config = dict(
    n_layer=9,
    d_model=256,
    n_head=4,
    n_kv_head=4,
    head_dim=64,
    d_mlp=704,
    vocab_size=3381,
    activation='reglu',
    norm='rmsnorm',
    norm_place='pre',
    norm_eps=1e-05,
    positions='rope',
    rope_base=27400.0,
    rope_fraction=1.0,
    qk_norm=False,
    attn_scale=0.125,
    bias='none',
    tie_embeddings=False,
    parallel_block=False,
    extras=['capped logits'],
    init='normal',
    init_std_qkv=0.0173,
    init_std_o=0.0,
    init_std_up=0.0173,
    init_std_down=0.0,
    optimizer='muon_variant',
    lr=0.00861,
    lr_mult_o=1.5,
    beta1=0.95,
    lr_head=0.00595,
    grad_clip=0.5,
    warmup_steps=200,
    schedule='wsd',
    decay_fraction=1.0,
    decay_shape='linear',
    final_lr_fraction=0.05,
    batch_tokens=32768,
    seq_len=256,
    doc_mask=True,
    train_tokens=291500000,
    steps=8896,
    dataset='wikipedia_en',
)
MLP neurons of a small language model. Each row is named by its layer, matrix (gate and up: input weights) and neuron, and shows model dimensions 128-255. Each number is 500 + 50 x the weight over its row's rms, rounded and kept within 0 to 999. Numbers have three digits each. A neuron's up and down rows have the sign that makes its largest values positive.
After each neuron's rows, "fires on" lists the tokens most often at its 100 highest values on Wikipedia text that the model never trained on.

L3.gate397:497501501491424435501577496375508463535470575500473427452464506460489565434449390481474542486521494507518525557489523489543586443529480418510510536557508518503492529533379537491444448534509509570440501487477488501561518484401429545459471450461520487476588535501533395480583497560436491382502554473554501486514578591511500475422481534497453568497546529523410445625489539596423513466415
L3.up397:490466606513435520483578438427506519592512521558373476525455568477510546418458397476498563409598479496502508528441589528429409464449490512518412581469454438494452533551475500480475508558492390570458469476503551544591511510463531545398530409497483532524579569562518552488593472625540552442447417455483481492503528501461502528477490413519556529449640504410440440498436562541480488514491
fires on: "s ", "ing ", "es ", "d ", "her "

L3.gate374:512498492583577547474430517483489429589483486529464478544538497577448589515464455545494514448500507527411612506431573502581520557456474495510486504583502458471561500466545467507541437487564468508538581433486449466508472426457482494480585528487506504536427502395538513597614503528429546493581493489510466421492501550491506643512537480591501484551575565484467458417531468561569472579571
L3.up374:481488621556485561518501515530507567518593533664426524528534472494497541491579503498525526385611502491542448561444546508517564461422478466440508502520598547550476533464533502539443528549525517481512482491451516479580530472470478529533508454438547404493517477568527425508466538428551521498585470450557559610507513432495445533456593500510493546462503374483550497469507506514600483410504
fires on: "in ", "on "

L3.gate230:575530471609453452539503585508430527553466457459470441400519588524561549488546485549601503442463496622488483484549484539576556469398501499514493387521503535431524519431468437461480473465455483489453563568443462483548501459504546490605474614482470527456418545525504438522528473425396507521436542461460522573467512598464532525579430534559540440481485483481545479490478468413488526475537
L3.up230:409539496548477538512542420526413508513496369518380592456470575502469550455483492452552455497555512519525432479416493505439519431454552534541500476457442430520499501412402478482495413462504507507463538541445456503540527440494632426497458586419573542493466547522486460492515459556537488413437517487459529473546515488485441474550493527517603530548524509472459465457484524392454558542458
fires on: ", ", "but ", "as ", "though ", "and ", "ause "

L3.gate658:497497417503524435459456477480540489485510520494451455466413486465468501413560505607548417561561482504426567470562504467353470461496460542507474518522587407519604497407542581516506531505548440525470510417422460444555539468605524515515508500509568537499447530494469474448520486468441501587518496467442473557453471559469498390510410464535487418565562434492478484522518533467561490543394
L3.up658:542475439544563518506551451413550476439495563475477470477480385449421544573465501555538423527454466502477472576444449524552549438443468443485503537535579461530507435441470519505496557485551555498557461434442427428502616495579528529469449472515539517491469457531505514430555524441475448488497583425478570521461409551485555425526453505583480422550501384520540424544441497573458462501429
fires on: "sing", "Sing", "ch", "als ", "s"

L2.gate279:447396463487475416443565491487559486459485500576517469460488457523506394482509499550535553484539517471526463448539500525476518502503540515594514490484504546499521457451540517468428454454536445478541436536594447544590531521567477534471414523458547521500501509564450481428577544516488605477463422532599435519572556559392497418454520414498441533460383456504437600441540517453505511538427
L2.up279:456499482517530568500539530502537505435479509595478482437495416608560410573524480522531503529452497470561486558533446467467410501453437403584527527458527492430559400440527432468490502448489452508614503485575411497530481539521485488528408434488428500549443486503487462491524533556522619513515427494539561436461573460456483588470456536474459481514472523494476517456582537465495513609432
fires on: "pro", "ob", "provid", "es", "arg"

L2.gate671:536512489429556574518521519526469468459586459562429423532439527522468599511430463528544497507520557531450539530607551534536446533462529504367482482536409501523528597518433489505461519454465617507531470505435443466467563563542553449447505473456521499512408592501455549436522514458498592411336489496469485518564539531496471556576512508518509508493489615468474554546511582564508488488570
L2.up671:537467495466546548508499481494550508477598533556436439560449492501455562540454485519478534505568525521510480501613545491457495577504562476443460422527485522444534567591488517422486538527539583476470444503464435500466549571528551499512516445557577519532441584534448458523561458486612594402341463480448497506605493547485551526492515468454504507476455612442537502520486524544480503547571
fires on: "os", "op", "per", "Op", "Per"

L3.gate371:551488475519519620461466520473580545470548536455435482500372581547505450502568467488450550497468488466499481494472502555487505574478485495569509446486514420461435522502512456506504581432524556457546469513482456431492491542588472532539528465382607451511519536443479541435494446447524436552525455437532575503546536451478521398446476494419535554521508476478504639475529579457532550623437
L3.up371:551477473544440576481424515412610534449536586493503492505388527510441451527513345521454504558517454461538466415516507525452464528410535516481527424483498408452455479459532501479498585382475519452594474504512461470523404530535513527536517527460558435415543539437479504458477436449526409509528454470562534482529519514479497423466519566420474531563525478473469550512465520465530580532431
fires on: "all", "ann", "stand", "comb", "new", "ar"

L2.gate486:538514519585446585505474519574588519584473456475466484535544501519511514521524483524497532484481447569489518501387514581540599477535439519425519416478530484493557450468473612429440532552475533442416470507474519547477478480407513444521492498523565501469513458467583535555499547442528445477475530542403514417442503497519498586475509545449456426554564465525532468501573540512427517519605
L2.up486:489517528548491615399505578539520532481497532514453498444524516449419575567496492557528613507516503490466534516451496535531586496559426476488542511498544555470529436493522551532577480473465539524431507451535511560536505451454528498514470478533508441542532412525489481550481478490454523528530493580404517454441597435483470442510520541453538489492596520497497436562579527534454541480520
fires on: "in ", "ation"

L2.gate687:523464552519403423474498482490447535582449533525473535613492580491632507557564453434485533436518452474459421497495563556358445536566426503474573540507496507551471514445473464454582565518457460594518482464530414457615521455483482503512441410508563501555589531410519521475561525508447453459503531502488467570451587515486441463488518537560547592411512538575545558484485480575501552598484
L2.up687:417474473469519453502517398407392515560445592488533532553470546512494511594395460542485535402387547437484505494529548508485505573502559574499588497539458593556518523486461592507497521537535576423542535604566524547562511486466582463547562441555469582521545541514473549455552484560518454466529472477585518518462527365614391479503513529516519526442538515493533480474396515560521438558492
fires on: "his ", "her ", "s ", "Her "

L3.gate599:514610462515498535545546522497516597566479507440446523508505520529613498524450472575561540495535477584561510528536495530583425520597573476568527440410448398480436543540447489454494456501564412617596449512569480454524547442537554507483432440553489514449504473447517519477504496576501532475539521447548563509527431511501492578502409393420503492557525492429522475447448483531526528354424
L3.up599:423609541589492552562414509524496530527521472466438585533473479515532489559488552494591433482571477511498507555537479504530517541511564508479518413546473448608541589520539476532576470562462512546459496409497494481553612452460402503509466498562464518486540480573435427473523573517485494484545460457482450596550460601489539618546482488474600565523517544492503504476501471462468472430440
fires on: "Squ", "sh", "squ", "Sh", "wi", "lo"

L2.gate118:560467484583517485537572510490600486388444611503536483578512472552451530476597559454551519510472534559599472475472557519490579455464489370521517540527413445526434454433533481464532493437442529493466470581468442515472422429482424602434496499496439547508543452471504556527503487481589467515420516487496454524537478510482511528476514507425516420592587515499400464503469409470433419500467
L2.up118:449485584552470487529454478549537504416455503512461447446471543482457542541503495500569594479451440567484418478509523487575581424410466472441494598505425436481532414503493454459450577522481441493509412509566423458495449414527496518401531474484486559450567535488480537459544487546547523544453560437538501562560454503521563466502527553388544498516549492472389468357586488529455484564460
fires on: "ann", "all", "cl", "oll", "eg"

L2.gate252:465480617534417547454515544537556487494469469474431497475552450444502591516494475614508482510480519422574493553524511429482501586476476529475516479466389500475501601516432454471490530523487539562480574426519475509443431524430464478568516537490425557498491574474460454422564564552482471501398419448453506506493504468524470528622616518502439546626519564409468528503518501411529589561475
L2.up252:467548572496415499450558521518647494509517504467389497446528493459529501533418422593473499561464580462608478528457524435427467524499495510495528509438391450441493550562480460485466451542511492543450596435501533483506404457473490525539523443500450538495492556481455432455492524546497470497355429415417451509526454502549447521566562480562458572521534541425515533463534483445494635519448
fires on: "op", "Op", "pur", "ul", "ran"

L2.gate113:552422512534579433467508512550534504583403459523473483524486570546452394513516480551542477581523458521457494460516458524515555545566468511398548560465463457381566493483461529524428513420410523359534426377412503580482560546435453521484449485422573486525529499494506513607433473428464474537485467408643465437583455474524442478525428504517439522487465458454574512483579534571492547542477
L2.up113:534406401511515550471521519475564472541471508540429583476444520477514488509533478571606466471475438537520468518403488573547567540476538478416548546485474517434533500525528454450446515397502432410481428444475481493470520567422497518487533544379612595529521516518560503534494487402435528496512483415579477485597474517527468484579458548567483501514536499428573522442631445533477532505463
fires on: "or", "Car", "tion", "cou", "ight"

L2.gate223:554467531489464508553475412551542512471508465599545577448585554531551510508405567504429530560573512509533574473485585515431461525474583522511425412522485524548536501544514539446457494608491464517512486482519484537485493486361501483454488458506442580522496535467544495511535505455541517502582507439538443511483465540462519491600576421539516478515505528355506534472542518484477401520619
L2.up223:566482529450468501564432432534482497521437459548469512465542484523562384464398482477435598509559575515501574513534580512471423554468578508488425412533495516552510595505500507454450506580592463578468483453511500532541530382465504478496439491472447534568493419432472503617461444523524496485524482491522422548516537533498435515576584448539528513515531587443480498494557548493533477561495
fires on: "b", "-", "er ", "m"

L3.gate95:573518524491502529508434543500527399483470494561479425537494454469424461418573473500579454584526538453570448451541481531484488508463576513511541599412514561513480557463599536539507549513432581468441491484461491383410458475571484592606560484473498548512520562512520642455545516452530538464446544531532415461477476454474462561493553498398433575597534507444437527491478635439449541521369
L3.up95:595483435508534447448472519515518450483562519486500402522495484446427536561491457440578558512418448435497474503675439609594579456475580534495528521463490521472435548545511477481481562424413494478555424448452526455468387551517511539589507466517471558488480570529526589484541529458535582493482527495479570540509474443516396527435472545426532483576561457467466467433542568437401548507441
fires on: "ann", "ind", "Ind", "all", "Ann", "den"

L2.gate37:612543500535524505505503532492494517535512422526553412388494486513488477545449375546480548543467532568501429553474478527557599446582532448474503555582495508445516543491490537488469566480507587504461488494540407505569434362563552526516436391545560461468504404538446517485532525523506525464522470527521521501484426529423588425515558511538527427575549433597492520486528476457514490424524
L2.up37:440497458373464481459482445482483495423586454497411527468401578475462494484464499566517436556518449519464453527432409520467511545497496460493432647409505517482485526575498494555448468511464471590406455523563418408463391490449521452509450473532507458505651530487451458466439477525483492527556470477583549478546528518468511457538414479494548523522383499420455534415550516511436450534470
fires on: ", ", "\", "

L2.gate107:673482457567534482524599510437533585497532431535451536480554470451539546502445467564504464499503472555551457469494501505551562489463517495443470497611434532480416472521509529536456551414380528549515469503535404517589563463453609493586482501537554521380389459533574503518566524525432482460506604506493486499503463583533544514489525520616600436481508484494457515556515482482568505485466
L2.up107:544467453510519554562469543574493511451526454518454525485501475463508496448498508472514405460511446516530549410435524480616447468423466476552450487508469460419554478562441521528532507471451490507510521540466405394588599386526528359483537542469416491459471604488483424472465505442478508477495524535489550529431465583553449500534534615584581467520463400516491381482422458421480522505575
fires on: ", ", "that ", "ther "

L2.gate533:436636470558512530491544541568480554573489542463487508544593520533552454548576561577438491440496429497534515441488447540535427436534533498525478474393516488446484531484522522449500487532490552574562412500512443480554561622527411525461465443460544474533505413491507482618458557535500529509533565373525520525449487560435548514552512474518543495462508484516514535516560502556469467447482
L2.up533:407502486623527528508523548527479527557488503418514468525496591497529439525621515604524547487551408480527482511519427585508452489581513463529481499394497538429471440488495560379491456490463475600463435481540519499545488523559468477505466455453556419548468419464546465633445518523507558431510557408509487452533462557456507553509496492540568485457489541487525559449549543584503495462472
fires on: "Sh", "sh", "esh", "ash"

L2.gate343:423425568531560461426457537491457471499435572507446498504435423455599436486454496553428560584505424523464454474557508431438380564492481481572447479522510485526471440492471542462463521445486509415444524485482461484561532473495527560510491404538537413507483496506507428472491517521570595542610514504569467458492481535486502568453437472444452556559497500502446596494403478545537432468503
L2.up343:397433506498604452486467520507531482481449557537479563476444388465617498438493442543408547573492411545452517434528469484508402508476415527600480464506505477479543474468517484505485503490493535455463511501538469505515473506524547537477436463526587417512548562525587447516460585492519547548557508478568484483558477522571547534471396480378446528503528472481415569489400450527518468570527
fires on: "ro", "pro", "ed ", "Pro", "es"

L2.gate186:480459535566529474410441503523530598435524464542525552456561516529563554470569483493521474442520527526519492443563530514479513470552448504529538483540464574520499467427537448570414592566504526473491485502598467400511546597563557512504537558465572457556558556532410506488440531423412535513431418545502452529616475525559456477494467561519389508502568510559450487504470431543559439457511
L2.up186:543443489510537511484479468593497504570485435554512515478566493522628456504579434445536529476454580595550440387512537478462457460519468490564448485539487574519522494507545435502439580533429460472515536534581458454507564581578572456471502517384552440525498552543431424485420602463444517472425457621526499519540371582604450502491506541534466522512507471509456467489439454545565456473552
fires on: ", ", "into ", "after ", "inj", "193", "time "

L2.gate644:507544489517510531480593442539526514507492576557454606544539494435433512507473535517527465442514478488553469482498418508549531502454445465497468464486429457468502543498427411517544498516531500508496588499486473581539555449496538480489442489490495426366530577485547550569500505519497564556539506523510530480443412489524520511484563507584519483511453480487554488581482480557475527520394
L2.up644:535552478547492459532619492491469545476531510508458609521511548431452536458475578541501508474500531463506477553522436522575527474475445571528515469461501480477515598478418441544531550530491562486442614498471530588509521359537540475446486512512500491378519558522582593470467486467465489503521558457539498472463376558566530505453505525564563469558470497486515512567488469542448568617437
fires on: "one ", "each ", "any", "any ", "every ", "ther "